Weights of a small GPT-style language model, trained from scratch on English Wikipedia: 4 heads of 64.
MLP neurons of a small language model. Each row is named by its layer, matrix (up: input weights; down: output weights) and neuron, and shows model dimensions 0-95. Each number is 200 + 30 x the weight over its row's rms, rounded and kept within 0 to 999.
After each neuron's rows, "fires on" lists the tokens most often at its 100 highest values on Wikipedia text that the model never trained on.

L7.up1348,231,221,160,180,145,200,211,250,166,176,197,201,131,259,189,203,189,207,239,197,230,113,246,187,219,160,222,166,230,242,189,165,152,171,199,229,216,238,240,204,144,184,157,233,198,253,211,178,203,158,216,185,205,197,158,212,197,216,230,152,190,305,206,249,157,225,220,180,220,208,187,198,213,170,195,188,211,247,206,181,215,217,200,212,277,214,209,192,187,182,165,206,206,187,188,195
L7.down1348,200,199,228,176,167,206,167,175,219,181,191,243,202,255,186,202,253,161,166,224,208,186,226,156,198,137,175,188,208,225,154,168,197,191,159,179,239,229,191,180,173,185,191,163,188,221,175,210,225,189,246,208,181,208,189,238,222,196,149,222,171,218,143,209,226,185,203,192,206,239,198,225,149,158,191,207,232,185,161,192,187,222,178,234,152,219,210,179,220,188,218,186,124,186,184,221
fires on: ".", "\n", "-", " dist"

L7.up15,190,211,185,150,166,261,186,179,197,265,212,208,224,215,193,235,231,202,182,126,235,155,239,205,319,187,152,183,225,197,175,181,219,217,186,204,138,209,199,244,229,233,182,207,194,161,213,211,142,219,232,179,167,163,206,167,148,217,166,208,183,197,158,244,148,180,197,210,167,168,200,230,233,229,224,254,171,209,204,200,219,215,183,186,191,207,183,131,243,188,183,171,201,226,230,189
L7.down15,192,171,272,214,173,115,178,221,201,149,197,235,186,224,163,247,221,159,206,193,185,196,165,191,222,152,188,207,219,248,135,225,166,179,251,206,225,193,202,199,166,206,207,245,156,197,197,207,175,154,239,190,165,205,200,215,223,197,190,201,217,195,180,233,156,264,169,206,220,234,205,174,182,216,204,186,204,178,236,203,190,171,251,157,159,193,172,160,168,214,191,205,211,196,225,199
fires on: " l", " pl", "l", "un"

L4.up97,214,166,193,210,259,197,170,154,236,185,177,197,169,206,238,181,198,197,206,218,205,191,205,213,246,218,171,191,215,202,264,214,243,207,158,124,189,187,230,228,221,211,234,211,231,169,232,194,172,227,158,190,195,195,131,228,223,163,194,249,215,200,194,198,199,227,232,185,146,194,222,204,197,216,188,203,184,166,228,191,226,196,216,235,212,195,226,250,188,221,211,210,176,197,245,172
L4.down97,199,223,170,206,176,214,219,161,203,217,195,213,214,203,202,226,181,170,176,176,175,240,237,195,160,173,203,187,204,188,195,159,134,141,197,193,182,271,265,135,207,188,223,195,173,190,208,246,185,182,210,175,234,190,217,203,192,227,181,245,186,135,205,231,192,223,224,214,210,127,216,185,249,147,213,204,202,224,196,153,249,218,194,177,252,205,149,219,169,185,206,214,189,241,179,170
fires on: " H", " App", " earl", "H", " lik", "1"

L7.up685,203,183,210,145,180,215,200,168,197,283,217,252,196,185,243,158,192,210,172,162,180,258,179,184,226,220,192,198,216,206,215,176,201,217,181,208,196,230,186,283,204,219,217,216,221,206,307,193,254,183,236,213,194,209,190,160,231,134,241,177,175,197,197,212,213,221,167,200,222,233,247,185,131,197,178,182,181,267,226,238,178,210,193,172,186,168,175,239,240,258,220,202,184,222,193,216
L7.down685,242,203,194,214,242,255,231,268,206,169,170,206,155,204,169,203,180,168,213,254,186,171,207,206,165,216,160,194,151,165,200,222,187,193,208,217,223,193,209,171,254,186,213,189,224,216,194,186,203,201,268,180,252,205,184,214,192,188,243,217,250,215,242,244,239,170,178,194,174,193,191,183,190,209,149,205,201,214,195,204,247,160,199,145,200,170,191,251,201,186,216,157,207,237,186,215
fires on: " D", " d", " pre", "ed", "ard"

L7.up643,199,213,175,132,178,140,176,181,225,203,191,212,181,187,240,268,217,190,199,238,190,193,214,238,169,149,148,184,235,232,187,166,175,174,221,227,171,198,192,261,197,170,173,198,181,216,188,221,181,214,245,246,204,240,249,167,238,203,201,194,187,192,199,148,137,246,199,190,201,193,228,226,205,191,191,250,183,207,274,173,221,172,259,207,194,220,178,185,233,131,186,175,159,193,169,198
L7.down643,201,171,184,151,243,165,283,204,228,160,222,203,229,186,241,205,239,190,228,177,210,200,185,184,182,206,191,207,159,168,203,220,212,184,202,276,232,171,208,206,185,218,169,177,185,192,196,216,176,207,216,204,244,184,244,205,258,233,228,238,135,166,179,213,241,235,241,247,228,112,184,217,206,249,186,189,236,197,223,237,211,233,202,206,210,232,203,199,253,235,203,148,126,117,179,171
fires on: " h", "r", "ol", "rang", "-", "pr"

L7.up1208,219,175,176,195,243,131,160,237,250,214,209,158,234,238,224,173,182,198,189,186,243,192,236,230,182,205,194,192,192,189,183,238,230,205,213,173,177,194,154,206,201,226,227,181,226,163,197,176,191,148,189,210,215,191,217,223,202,210,189,212,122,186,188,179,193,198,192,259,138,233,184,192,266,173,203,163,202,242,261,241,203,191,236,228,201,158,196,236,176,181,182,220,233,244,214,195
L7.down1208,188,210,205,234,243,229,173,211,162,225,207,219,203,150,238,237,185,202,174,203,170,165,225,142,213,195,179,202,192,217,179,244,164,197,211,224,259,223,225,139,232,196,175,208,162,225,127,180,202,225,233,214,168,290,152,231,198,155,222,197,194,167,174,187,243,195,266,227,228,149,211,201,204,230,195,224,190,206,255,190,252,173,222,175,164,230,198,209,200,196,186,196,165,250,169,186
fires on: "/", " /", ": ", " for the ", " of the ", "ial"

L4.up499,218,209,179,208,231,213,206,214,217,218,153,177,216,143,216,157,191,234,230,146,177,169,194,240,180,241,202,188,222,169,164,161,201,200,248,214,246,214,229,192,229,160,218,190,189,203,176,248,181,166,224,203,245,162,176,151,191,178,175,228,273,198,200,236,247,291,222,235,195,230,164,161,183,226,166,168,215,197,215,178,182,184,231,230,239,238,163,135,160,154,165,226,197,234,210,176
L4.down499,181,243,215,224,127,230,207,186,214,188,147,165,228,139,202,153,200,197,174,152,215,182,174,218,187,200,236,222,171,175,168,172,186,177,264,231,255,162,197,170,200,241,128,214,224,195,211,178,203,239,195,188,237,197,215,159,213,227,180,193,223,175,233,230,143,195,202,203,164,227,156,225,183,188,216,198,181,219,200,221,211,216,204,219,140,198,218,205,202,172,237,220,242,263,217,206
fires on: " b", " a b", " B"

L7.up46,187,197,238,164,232,199,183,192,168,195,214,179,210,104,253,234,194,206,217,190,232,116,202,205,192,178,219,178,173,214,187,250,232,155,223,262,178,185,176,186,220,191,188,96,275,173,205,192,191,165,251,193,207,156,253,223,225,216,223,235,240,197,234,195,222,206,215,227,236,228,252,203,199,209,247,202,228,183,194,147,186,166,184,215,173,194,193,183,237,204,195,211,213,154,216,213
L7.down46,196,180,186,173,211,225,217,194,200,221,176,170,167,165,220,205,190,225,229,184,174,224,145,184,205,199,203,136,223,237,245,188,196,258,170,186,211,148,232,290,223,235,231,202,226,204,187,232,198,244,167,233,241,215,206,213,243,237,142,192,111,186,229,178,179,164,206,208,222,251,152,133,206,129,213,254,219,203,180,182,188,247,139,209,189,207,200,239,229,203,188,183,155,203,172,205
fires on: " of", " E", "E", "a"

L7.up1954,154,219,232,225,260,200,155,189,219,213,222,220,173,248,180,220,269,163,232,226,155,197,168,196,142,172,219,197,220,190,150,156,168,144,255,221,188,224,233,210,209,181,180,210,181,158,216,186,179,243,183,158,230,170,211,217,242,202,192,203,197,205,194,210,232,201,233,153,207,242,229,211,251,226,198,144,223,209,184,204,212,210,230,195,208,187,241,228,250,191,184,222,225,166,220,208
L7.down1954,210,168,205,152,229,173,204,163,173,187,251,159,237,211,223,189,168,201,187,210,196,187,165,214,214,172,214,238,186,208,181,208,211,156,177,218,191,228,233,199,177,210,203,222,200,171,256,175,182,208,239,91,213,171,127,194,259,178,160,239,164,191,179,202,214,238,197,200,126,254,164,256,203,130,238,245,159,183,184,227,197,260,205,269,212,206,168,225,233,197,194,154,263,254,190,225
fires on: "\n", " res", " a", "ic", " as an", "ote"

L7.up1194,189,241,165,232,229,203,182,146,173,223,195,211,163,254,227,180,218,217,237,181,222,213,162,207,222,149,224,219,203,158,204,199,173,184,187,220,200,166,205,236,176,227,213,275,236,160,197,206,215,169,231,209,206,211,228,226,202,178,186,211,202,192,246,162,212,194,179,220,205,188,221,235,226,199,234,203,222,207,213,203,195,223,194,156,198,214,208,191,223,221,252,185,201,188,192,162
L7.down1194,226,179,168,166,182,203,163,161,236,154,124,206,189,172,182,206,222,200,207,234,227,221,220,231,166,230,210,166,209,193,171,168,210,180,138,241,200,224,200,254,220,199,141,201,220,177,185,236,208,201,253,216,168,236,204,222,143,223,198,209,203,197,190,200,181,237,216,197,185,229,167,134,178,241,151,191,233,123,176,245,234,171,205,237,185,217,176,210,128,190,230,253,184,238,223,179
fires on: "et", "er", "ol", "op", "v"

L4.up1308,155,154,180,217,199,168,156,184,140,200,201,173,173,222,213,186,209,203,186,148,214,215,217,224,206,241,206,174,192,259,174,208,154,212,236,229,279,188,186,229,185,177,210,141,143,159,157,227,218,217,183,178,196,177,223,253,234,180,177,206,167,236,241,171,219,179,200,222,198,110,229,197,212,188,190,226,235,194,217,179,229,261,192,206,199,166,219,166,208,201,158,218,223,183,180,245
L4.down1308,217,176,202,191,192,237,167,170,266,180,217,194,215,216,150,274,197,226,221,258,199,206,184,228,174,182,200,175,150,199,224,190,182,187,168,187,220,239,191,158,221,190,204,169,203,205,200,231,229,205,219,183,170,210,198,206,248,154,234,183,203,82,234,185,200,206,201,170,223,235,177,219,202,220,212,236,183,212,214,223,142,145,207,192,224,223,148,238,164,228,228,225,210,174,189,167
fires on: "il", " civil", "et", "ign", "ission", "ilit"

L7.up1119,189,227,177,255,165,170,216,208,176,185,217,235,145,220,157,201,217,211,248,242,243,173,230,229,177,244,186,210,164,186,206,199,165,173,228,216,237,236,206,121,232,246,134,194,247,209,217,206,204,179,178,187,195,226,243,256,209,227,185,188,195,191,188,182,154,223,206,210,167,225,225,244,158,199,156,240,241,181,192,226,171,190,196,172,189,143,233,207,219,170,140,242,241,243,217,191
L7.down1119,195,170,207,239,238,268,235,164,173,178,246,212,226,185,237,242,192,225,225,225,151,147,236,185,197,206,173,171,140,202,163,147,189,225,196,196,234,209,161,174,302,199,185,256,211,131,170,244,189,178,223,256,189,158,227,235,151,204,269,231,205,179,211,222,195,201,144,206,209,155,238,211,212,192,179,205,231,218,161,223,203,146,221,147,208,189,190,221,147,204,167,259,190,145,188,213
fires on: "j", "iv", "J", " j", "b", "al"

L4.up1277,197,226,229,172,176,107,196,220,212,274,214,218,134,228,199,194,163,177,195,191,193,170,155,227,228,231,194,198,233,197,204,196,191,212,254,203,219,161,177,208,183,209,177,183,202,240,185,196,149,196,200,154,133,210,186,195,196,233,185,211,177,209,201,221,262,183,163,207,181,163,174,207,197,213,271,173,203,201,225,201,184,168,257,198,175,199,153,189,191,193,236,200,181,177,264,218
L4.down1277,205,163,238,138,220,212,204,163,185,196,215,241,236,184,228,231,237,193,169,212,201,190,225,183,248,176,237,137,225,181,173,208,179,233,166,132,196,196,154,184,198,204,195,186,209,238,208,194,195,206,254,171,201,236,230,216,195,173,179,265,197,224,165,232,202,270,202,178,200,248,203,224,214,246,212,204,254,167,207,186,190,202,208,221,128,215,246,245,130,203,180,234,211,208,232,178
fires on: " rec", "'s ", " sec", " cons", " rem"

L4.up1479,197,235,164,198,258,182,196,170,211,205,167,200,180,143,191,213,244,205,228,239,156,161,188,250,224,205,226,162,200,200,210,256,237,232,211,167,163,214,259,193,191,258,219,189,218,231,204,185,214,229,216,227,207,257,169,204,147,264,212,185,210,163,233,184,191,210,199,195,174,127,181,276,214,231,179,180,215,180,233,197,236,165,222,236,229,190,226,176,244,227,208,213,187,162,204,144
L4.down1479,221,192,237,216,236,187,213,164,227,204,204,180,175,229,171,170,269,206,186,194,158,184,201,194,161,212,181,189,205,185,233,240,220,231,206,191,154,217,254,191,171,248,192,188,201,235,203,231,238,240,228,226,238,185,215,210,179,210,174,200,278,146,198,230,184,157,194,240,198,196,251,250,230,217,215,199,218,170,211,184,229,178,239,234,180,171,206,168,184,171,203,203,200,247,227,190
fires on: " H", " of H", " | H", "H", " h", ", H"

L7.up886,163,204,271,171,193,191,185,222,199,222,222,239,220,226,199,244,201,207,205,246,187,228,180,183,271,193,219,204,198,189,184,196,204,171,216,220,170,155,201,188,132,193,181,182,200,241,154,220,185,175,229,224,205,200,208,182,264,215,167,187,138,252,166,193,214,204,173,202,208,193,151,196,253,165,157,221,182,256,203,185,183,183,243,172,203,169,198,182,189,198,107,201,215,159,190,209
L7.down886,160,241,163,205,241,261,149,200,185,170,208,211,172,185,168,169,211,185,201,190,191,176,199,205,215,195,162,133,215,193,214,233,205,242,209,191,226,210,188,141,171,195,198,252,177,202,216,169,198,151,270,189,189,186,181,235,251,196,189,210,253,207,151,212,139,202,218,186,230,204,178,247,212,200,199,230,132,247,206,196,168,164,126,207,197,199,172,192,222,255,205,215,190,176,227,201
fires on: " f", " l", " n", " del"

L4.up1459,168,173,168,141,218,198,198,240,144,169,214,209,184,190,188,191,196,157,208,191,154,221,262,248,207,207,168,186,180,227,122,163,211,185,209,267,206,232,232,212,210,215,166,203,206,238,240,188,180,171,192,185,199,184,185,257,158,185,208,190,217,203,240,166,167,212,195,197,234,247,225,162,156,231,195,200,218,219,148,195,174,201,207,231,204,192,208,195,195,212,206,185,196,253,227,213
L4.down1459,197,126,252,149,221,229,224,182,242,231,218,204,233,226,189,203,193,206,219,185,184,208,213,231,109,181,167,172,190,192,236,219,215,199,180,181,153,230,238,210,207,225,171,214,210,238,208,229,190,190,226,179,271,207,183,240,219,142,192,154,184,188,192,223,172,183,275,191,269,175,190,200,157,294,177,246,185,154,218,245,183,192,220,197,181,171,127,257,221,207,206,182,211,203,257,232
fires on: "- D", " of D", "od", " D", " d"

L7.up937,226,220,188,257,228,206,185,142,217,169,149,230,214,226,212,191,175,196,226,210,232,235,235,214,155,233,239,220,182,130,173,208,143,119,212,175,186,194,207,155,227,200,188,172,197,186,200,243,238,197,190,224,221,193,230,204,216,198,180,165,209,251,161,214,149,221,233,222,190,197,215,240,196,180,187,173,176,222,216,183,218,203,169,260,218,196,246,258,183,158,200,242,266,216,197,186
L7.down937,204,170,200,208,232,250,230,224,199,250,207,235,203,195,213,187,214,193,213,155,186,209,199,187,174,174,170,233,150,190,245,223,241,150,221,193,189,189,199,166,215,215,197,185,222,197,166,202,206,223,191,213,169,154,245,183,267,171,219,160,160,227,250,182,202,184,225,219,167,225,194,240,220,215,257,145,176,144,192,220,197,223,188,230,189,198,217,158,172,172,218,164,247,216,166,178
fires on: "\n", "i", "all", "in", "u"

L7.up1030,196,224,235,212,202,217,190,169,204,212,169,237,201,144,166,174,177,164,240,251,250,203,227,184,172,167,166,278,201,215,230,197,233,178,210,199,238,200,167,157,233,162,176,180,251,148,211,227,219,249,148,208,251,251,196,213,220,205,249,221,182,154,223,228,175,190,176,158,246,218,192,230,237,255,203,185,225,194,157,192,210,178,196,194,203,235,188,151,222,197,235,214,194,197,187,208
L7.down1030,198,256,187,200,174,182,227,211,247,152,180,239,190,201,215,122,192,167,191,178,235,182,179,223,221,238,245,168,186,211,235,208,203,186,193,171,195,182,144,216,175,230,174,174,172,210,219,177,240,218,276,191,168,191,200,226,219,142,224,175,192,244,207,234,156,205,215,213,219,193,165,227,170,198,209,272,205,153,208,200,170,150,225,204,176,210,178,153,195,159,212,193,228,223,183,179
fires on: "ly", " to be", "ely", "ically", "arly life", "ol"

L4.up8,227,229,205,279,185,222,152,155,169,257,191,233,161,217,184,207,174,210,248,230,248,208,168,216,186,191,151,135,200,228,197,247,229,200,188,242,192,213,226,173,199,177,190,143,227,188,149,234,171,224,225,237,256,216,189,197,226,174,209,192,208,198,216,212,208,254,189,198,214,232,214,211,143,228,234,175,204,181,170,156,219,221,183,203,254,142,178,202,156,215,173,189,180,175,191,259
L4.down8,248,219,165,172,224,137,183,234,196,228,227,219,196,214,166,233,229,256,183,188,182,219,195,188,164,212,166,211,180,207,175,149,210,126,182,195,206,124,211,195,169,216,234,187,194,215,194,198,152,165,226,159,179,145,242,195,168,191,213,201,158,190,145,205,225,229,187,173,202,206,162,218,268,190,219,155,218,229,198,220,201,200,197,216,182,216,270,179,197,225,229,223,185,216,231,228
fires on: " g", " pres", " cl", " res", "ives", " Cl"

L7.up397,239,181,206,202,227,234,207,166,215,226,232,203,204,236,256,187,111,224,240,133,187,158,201,184,151,203,237,183,141,235,192,183,159,209,241,242,175,197,162,219,219,162,198,175,189,185,203,217,187,199,183,232,196,188,209,143,167,195,201,226,166,260,249,219,187,261,157,198,133,239,199,179,202,221,147,114,193,195,216,204,202,211,199,195,159,215,192,177,200,189,180,238,167,208,201,189
L7.down397,214,195,201,176,200,231,203,200,203,203,201,182,212,148,230,164,216,222,209,166,194,161,266,237,188,244,232,185,181,190,128,237,185,198,222,215,200,181,222,227,202,213,177,175,200,159,237,162,167,192,185,157,179,158,215,184,185,200,203,215,206,195,290,213,189,207,217,218,199,257,152,193,212,213,137,208,213,229,199,262,179,214,170,215,149,229,202,196,199,210,178,214,260,162,236,208
fires on: " in", " b"

L4.up1984,142,231,143,236,206,214,201,200,184,209,232,197,205,205,154,198,226,200,168,150,205,226,176,176,271,165,170,193,236,254,204,237,153,214,254,207,203,232,202,153,211,199,234,158,168,248,220,180,195,200,189,181,186,225,152,208,175,200,172,202,244,209,210,182,190,191,247,217,171,205,175,216,198,195,213,203,209,193,201,142,153,197,175,191,196,163,168,186,180,164,182,270,156,187,220,69
L4.down1984,183,185,157,199,123,185,154,219,161,224,226,172,176,227,195,140,192,208,217,189,217,162,214,178,239,179,179,263,199,197,184,237,234,193,169,222,214,169,233,215,174,182,187,184,238,196,199,187,180,202,218,163,162,199,226,223,229,173,177,157,230,235,201,210,187,259,236,189,184,231,166,178,180,245,184,199,184,191,205,233,166,190,194,163,241,163,215,196,184,237,236,218,244,177,216,243
fires on: " L", "arl", "orth", "ent", "- L", " l"

L4.up1166,194,226,209,188,234,228,204,288,168,229,196,192,193,188,239,246,210,233,215,216,212,236,225,175,199,199,208,209,195,170,203,169,202,250,181,201,185,191,244,194,190,161,239,161,196,228,224,200,186,229,165,236,202,191,175,215,195,155,166,223,191,207,239,192,177,256,211,182,179,187,265,166,267,247,228,173,162,221,169,161,228,204,212,246,225,221,201,240,152,203,190,232,162,229,241,159
L4.down1166,170,229,228,222,179,191,232,175,202,200,183,240,208,186,256,242,217,231,201,222,222,271,172,241,273,122,189,177,247,188,153,170,184,245,246,213,271,187,213,187,205,225,173,237,217,183,162,165,232,199,181,195,168,143,171,161,228,226,202,218,180,208,161,164,239,206,201,176,232,189,146,219,220,198,246,114,102,233,208,212,234,200,152,220,171,207,205,177,218,233,211,228,179,199,187,235
fires on: " and", "/", " ===", " by", " /"

L4.up1172,176,180,205,165,190,209,231,250,232,194,157,201,257,196,192,170,190,174,207,157,203,213,222,193,205,223,164,223,163,197,140,196,211,235,241,191,206,200,240,178,197,243,176,244,211,219,173,191,282,194,182,160,180,168,222,271,189,139,214,210,217,214,243,168,170,224,208,173,238,190,201,208,112,233,190,184,185,175,237,185,241,178,139,194,262,168,173,231,178,189,222,181,175,193,203,245
L4.down1172,192,205,212,168,224,223,215,219,240,226,206,196,238,184,182,175,214,168,193,185,147,258,212,259,159,208,189,188,146,180,157,208,189,227,176,211,225,243,225,214,184,246,187,222,202,221,224,217,151,132,211,214,238,202,197,216,190,229,210,193,188,225,237,156,193,233,192,183,219,190,204,217,172,217,166,233,159,153,179,252,182,174,194,214,183,163,163,259,203,215,274,185,187,206,286,267
fires on: " d", " D", "-d"

L7.up1607,202,181,160,189,256,201,227,214,155,168,228,203,152,179,174,243,220,194,208,188,230,231,181,178,214,184,198,188,209,204,233,171,180,216,205,218,181,200,198,167,199,223,182,210,208,224,235,199,185,179,160,165,191,184,121,201,180,169,145,154,122,219,203,261,216,193,187,211,195,212,197,186,213,203,118,201,173,245,187,192,187,168,200,219,194,181,203,175,187,194,206,213,209,210,186,196
L7.down1607,186,225,254,238,142,234,166,206,199,197,240,187,273,182,239,222,233,192,152,192,216,226,167,188,205,172,217,195,207,207,265,196,227,158,172,180,231,171,243,188,199,188,210,161,196,151,145,190,197,221,239,209,239,211,201,163,183,183,151,255,233,195,202,188,212,230,199,184,169,196,204,108,221,227,243,220,181,204,187,234,243,196,197,240,195,235,173,246,230,227,259,179,234,243,243,178
fires on: "–", "2", "1", "-", "\n"

L7.up942,228,188,171,222,204,245,166,144,234,158,189,167,207,242,219,184,190,166,233,191,221,157,213,152,212,195,244,257,268,221,196,180,206,188,176,221,203,184,188,212,191,266,197,103,210,252,228,201,207,170,204,223,207,216,182,242,231,239,179,161,219,167,175,174,162,208,261,209,216,196,198,194,220,151,165,196,192,189,172,187,174,190,260,147,232,185,212,166,162,159,249,247,269,220,250,167
L7.down942,206,224,257,234,177,172,203,209,219,195,239,138,248,211,233,212,229,226,209,156,193,232,161,233,175,156,174,182,212,144,211,197,267,181,191,190,216,165,192,208,237,150,172,226,196,176,198,213,193,119,189,153,244,202,184,226,158,182,160,218,191,173,242,164,169,195,200,226,232,261,216,201,199,176,194,216,223,202,192,210,185,233,164,175,199,213,199,258,187,185,203,202,189,206,279,207
fires on: " con", "on", "um", "ript"

L7.up1698,196,169,257,147,270,138,244,247,178,179,186,223,221,209,183,127,262,194,223,202,216,144,188,219,188,208,161,232,208,149,213,191,204,136,249,219,146,228,199,181,179,218,169,236,174,200,218,168,206,191,241,205,150,195,224,199,220,245,195,191,256,236,203,174,189,245,187,244,197,194,262,164,162,248,216,204,199,204,186,219,234,172,230,152,192,188,172,180,215,240,240,216,187,207,225,218
L7.down1698,195,179,258,272,174,245,222,231,163,262,169,180,232,192,239,134,209,216,145,208,171,219,224,250,195,174,204,208,160,220,220,196,174,192,211,176,173,198,228,196,154,155,196,178,171,222,217,188,214,225,235,203,235,195,250,214,209,180,170,186,178,224,224,202,204,168,144,174,180,204,232,218,231,279,201,155,184,166,144,284,185,181,202,196,171,166,218,232,180,231,254,171,207,201,232,230
fires on: "d", " d", " (d", " ev", " ad", "D"

L4.up150,189,208,238,266,184,167,190,232,191,185,238,199,143,179,199,157,224,206,237,233,189,170,233,167,218,171,210,210,235,195,196,173,165,193,261,223,199,198,169,245,190,190,197,198,162,217,246,183,151,186,134,266,156,208,206,146,215,144,181,177,195,227,168,217,216,122,152,160,269,233,183,224,203,229,222,153,186,212,235,185,290,204,197,231,168,209,226,228,187,175,212,180,216,212,221,189
L4.down150,233,157,198,213,203,197,199,258,229,223,243,190,211,242,204,250,214,263,155,201,191,230,167,163,183,170,151,230,275,199,231,244,185,239,144,194,200,208,225,243,217,168,119,191,216,179,221,195,170,226,212,168,208,265,251,205,212,265,177,189,204,221,208,190,183,197,216,167,153,215,226,226,186,210,266,158,258,191,150,162,124,226,159,186,170,215,209,128,178,240,219,221,155,180,207,177
fires on: ", ", "\n", " prov", " poss", " sim"

L4.up77,218,213,231,200,174,95,172,218,170,259,185,252,234,155,230,202,249,217,218,172,202,194,149,180,201,165,225,203,196,165,197,189,229,211,202,157,194,224,234,176,223,180,220,222,170,197,161,215,217,213,212,214,222,154,206,229,217,186,136,182,186,187,182,171,171,211,189,234,149,225,226,196,176,192,180,222,243,227,165,240,170,213,145,183,185,187,182,198,169,217,250,165,185,171,164,204
L4.down77,179,180,182,116,268,245,152,173,216,148,188,187,247,224,183,171,229,196,166,275,192,230,247,240,200,217,200,199,170,191,167,186,187,205,190,227,209,228,209,256,199,188,188,190,121,207,233,254,212,208,204,121,135,194,215,223,226,226,221,209,188,143,221,207,228,175,191,200,221,207,206,178,226,252,208,214,189,241,232,196,208,194,185,220,203,142,230,230,191,167,155,238,152,219,226,221
fires on: " Center", " -", " Company", " House", " Group", "ER"

L7.up904,227,227,127,162,196,203,216,205,205,231,181,177,177,216,192,236,221,237,216,198,175,203,191,214,183,171,198,207,233,152,167,210,174,229,173,130,225,219,196,209,190,199,234,243,224,161,212,198,168,168,172,178,196,198,185,169,130,239,173,235,133,190,214,232,255,212,199,197,199,200,212,207,217,270,208,226,222,205,232,103,208,206,182,220,223,206,271,197,152,223,231,211,182,206,245,171
L7.down904,210,199,210,193,270,228,210,176,202,180,277,219,196,215,234,202,239,226,170,125,201,158,206,218,241,196,183,231,176,167,218,183,217,176,207,224,183,166,225,190,197,209,220,198,229,174,210,161,203,208,241,204,237,194,204,200,184,191,222,277,213,169,255,216,204,201,226,226,242,208,264,176,197,147,202,219,108,161,205,243,177,262,178,178,210,230,186,220,186,139,190,186,167,211,238,176
fires on: "2", "\n", "1", "all"

L7.up1129,212,233,173,179,191,200,205,235,242,241,151,194,177,233,251,209,209,252,115,173,233,195,230,238,175,257,184,188,225,202,171,172,161,163,255,190,205,203,219,166,211,221,288,175,202,169,138,200,199,177,195,202,175,193,171,209,204,161,208,228,205,194,246,180,201,291,194,194,153,214,237,219,186,194,242,188,170,221,187,240,207,175,176,210,171,204,172,127,163,195,197,224,192,210,216,198
L7.down1129,141,218,234,183,179,174,221,180,197,194,168,155,248,201,171,182,193,203,183,175,242,198,191,152,185,179,178,219,178,203,181,264,227,195,180,203,204,189,253,145,196,173,161,223,167,250,251,190,229,214,242,208,178,209,216,231,213,213,201,218,204,202,200,158,189,194,254,180,197,238,142,211,220,167,129,170,174,153,218,139,165,288,182,188,214,217,173,236,219,205,201,213,228,204,238,207
fires on: " b", " B", " D", "==B", "-b"

L7.up1792,185,166,217,231,202,187,186,182,187,222,182,231,171,190,211,214,165,163,171,230,145,217,217,185,237,132,225,228,158,199,194,210,113,192,156,164,191,172,243,195,209,240,189,200,187,220,193,220,248,186,145,224,229,194,196,224,231,182,223,208,177,238,171,185,189,243,194,191,277,187,174,212,221,188,216,215,239,213,230,199,148,161,190,181,264,240,211,180,183,257,186,152,197,209,232,205
L7.down1792,179,205,186,167,231,224,152,189,240,199,185,223,216,175,145,227,153,242,172,224,189,178,190,217,221,237,216,239,154,123,200,207,178,227,163,206,200,185,241,185,277,183,153,222,214,183,207,199,269,117,218,230,236,192,224,296,188,215,175,226,165,212,228,222,177,180,181,234,177,230,237,192,223,210,218,223,201,204,212,170,163,165,136,231,145,183,260,246,185,227,222,149,206,174,198,187
fires on: " f", " s"

L7.up587,187,211,245,293,206,231,189,168,96,192,190,182,164,205,225,168,186,246,144,171,180,197,197,234,203,204,245,248,173,211,167,219,163,221,217,136,263,155,228,171,246,189,231,176,206,199,197,185,180,199,195,207,180,185,220,225,212,216,191,135,196,224,205,185,189,215,194,191,102,232,193,210,228,248,201,171,178,219,183,172,167,181,207,194,180,178,225,226,236,197,214,228,216,177,182,193
L7.down587,164,175,167,156,166,210,175,241,206,176,210,179,217,195,204,188,234,201,192,187,216,216,214,216,195,238,211,188,183,212,217,164,235,183,152,175,251,230,241,193,157,242,176,209,197,175,217,220,167,140,180,148,185,227,171,230,246,222,208,152,275,152,206,209,205,210,224,200,214,249,205,160,212,233,144,226,171,221,245,164,192,227,181,204,183,183,205,225,201,235,198,171,169,223,218,185
fires on: " c", " st", " G", "in"